Part of a small language model's weights.
Architecture: RMSNorm before each block, rotary positions, no biases in attention or MLP, untied embeddings.
MLP neurons of a small language model. Each row is named by its layer, matrix (gate and up: input weights) and neuron, and shows model dimensions 16-79. Each number is 200 + 20 x the weight over its row's rms, rounded and kept within 0 to 999. A neuron's up and down rows have the sign that makes its largest values positive.
After each neuron's rows, "fires after" lists the tokens most often just before its 100 highest values on Wikipedia text that the model never trained on; "fires on" lists the tokens most often at its 100 highest values on Wikipedia text that the model never trained on.

L3.gate99,207,219,210,187,174,183,230,185,176,206,198,187,155,197,203,225,225,258,171,186,191,201,256,217,227,196,190,229,179,218,209,244,238,232,196,193,214,184,209,202,219,248,231,196,184,192,179,187,193,170,200,198,209,184,212,184,237,176,194,220,179,208,182,176
L3.up99,211,186,205,225,205,198,194,185,193,200,203,212,160,165,189,211,227,201,216,205,205,193,215,212,203,184,211,198,196,184,189,218,234,186,223,190,198,195,253,151,232,231,192,222,218,186,191,216,184,226,226,183,203,202,188,191,212,174,172,198,212,183,201,187
fires after: "\n\n", "′", " +", "\n", " −", " \""
fires on: "F", "T", "Th", "2", "0", " m"

L3.gate466,208,210,204,225,195,197,199,219,132,245,193,182,200,203,229,194,180,190,198,220,208,167,213,209,204,193,163,188,194,166,181,192,181,174,179,198,224,217,147,180,231,188,209,197,209,208,213,213,175,206,187,199,189,179,202,181,207,225,192,216,208,183,198,187
L3.up466,267,238,230,196,214,235,232,146,173,208,191,176,193,170,205,160,208,184,171,228,162,215,218,181,243,178,200,189,184,165,192,172,222,176,214,196,179,200,199,231,199,168,193,208,223,219,206,187,205,209,220,175,197,208,199,179,233,185,218,217,188,230,178,191
fires after: "|", " in", " of", " to", " for", "-"
fires on: "-", " which", " or", " that"

L2.gate452,218,202,216,221,211,196,200,172,207,212,176,195,184,186,213,214,210,207,154,220,205,165,214,231,189,169,214,193,218,175,231,158,198,196,215,216,200,210,206,185,184,214,161,213,192,191,170,198,211,171,172,198,233,173,216,218,220,187,203,179,200,198,221,195
L2.up452,214,182,201,211,176,201,209,201,220,185,212,208,196,250,203,198,197,174,234,249,199,218,160,213,212,209,243,208,206,182,189,194,206,182,223,189,213,207,207,212,187,195,218,217,220,175,191,205,220,196,193,218,218,204,217,202,227,202,176,201,192,220,208,175
fires after: "\n\n", "=", " comp"
fires on: "=", "et", "tra", "s", "di"

L2.gate583,194,175,209,162,212,228,183,213,216,185,214,253,160,173,169,189,204,211,240,196,180,196,197,203,217,226,190,215,190,175,204,228,187,186,188,252,191,181,202,182,220,206,187,191,221,193,206,189,208,177,214,189,187,185,220,260,204,216,180,200,227,191,198,188
L2.up583,213,158,188,194,196,194,208,223,201,176,198,220,192,170,178,182,202,194,228,194,204,218,183,204,256,214,183,213,179,220,195,224,233,170,192,217,185,168,208,199,184,202,179,186,201,210,212,177,215,213,196,192,175,189,226,202,180,179,180,189,215,186,210,155
fires after: "\n", "′", " Cru"
fires on: "-", "z", "/"

L2.gate330,214,223,173,159,172,231,182,217,189,216,218,203,177,197,191,224,168,215,184,231,191,178,227,238,184,203,228,195,182,194,204,185,216,183,161,239,200,158,177,199,232,208,192,185,212,180,202,208,185,187,187,198,180,193,201,160,195,225,184,187,219,169,232,198
L2.up330,207,234,212,166,167,228,204,175,219,216,176,197,181,217,209,193,202,203,207,192,211,187,169,230,199,193,211,183,209,196,229,187,214,206,227,227,214,183,237,170,241,211,239,193,198,196,211,246,203,201,201,205,186,184,223,199,206,197,211,187,220,208,202,176
fires after: "–", " who"
fires on: "0", "2", "6", " played"

L7.gate443,179,181,187,196,203,172,204,205,193,173,201,186,203,183,172,198,217,184,211,166,170,204,179,167,183,200,175,219,217,214,177,191,194,192,231,218,190,168,213,166,192,186,209,212,191,208,194,182,185,233,221,193,183,192,222,245,164,209,205,167,240,206,194,209
L7.up443,184,177,203,185,210,187,216,217,210,197,212,202,203,169,205,178,213,176,230,182,190,196,178,191,245,154,174,216,231,194,248,206,207,197,206,191,184,213,221,201,171,175,165,197,209,189,215,176,190,190,228,206,192,213,185,250,207,213,182,188,248,206,201,182
fires after: "\n"
fires on: "-", " was", " dis", " its"

L6.gate116,177,198,198,234,188,139,215,190,209,197,196,239,154,223,205,196,190,203,172,191,215,170,204,180,175,209,200,217,180,181,218,187,198,174,221,215,163,234,245,186,206,174,206,209,216,207,203,189,196,187,190,204,207,180,220,172,233,215,182,198,190,205,201,223
L6.up116,213,210,180,227,203,213,189,205,201,188,163,208,198,223,213,211,167,185,161,205,224,252,184,178,208,201,176,223,212,233,209,225,186,191,199,212,172,201,182,212,165,205,242,193,188,226,199,220,189,209,219,159,214,186,199,216,250,226,193,205,184,206,225,202
fires after: "=", "'", " Photo"
fires on: "=", "s", ".", "g", ",", " his"

L8.gate216,166,204,208,216,191,187,213,202,203,211,190,175,188,186,232,188,222,219,231,199,186,179,244,219,194,177,206,187,215,228,188,191,197,212,211,212,192,193,187,197,225,180,182,185,244,215,172,218,215,227,198,166,189,211,243,229,211,252,184,200,197,233,247,224
L8.up216,204,218,233,228,210,195,204,198,207,217,201,192,193,192,226,187,226,202,220,188,216,183,195,195,227,172,233,193,211,181,225,178,228,173,224,191,164,205,163,166,217,192,197,204,241,192,173,234,217,204,198,199,130,243,193,201,164,189,201,218,208,184,189,218
fires after: "-", " al"
fires on: "-", " Ho", "do", "le"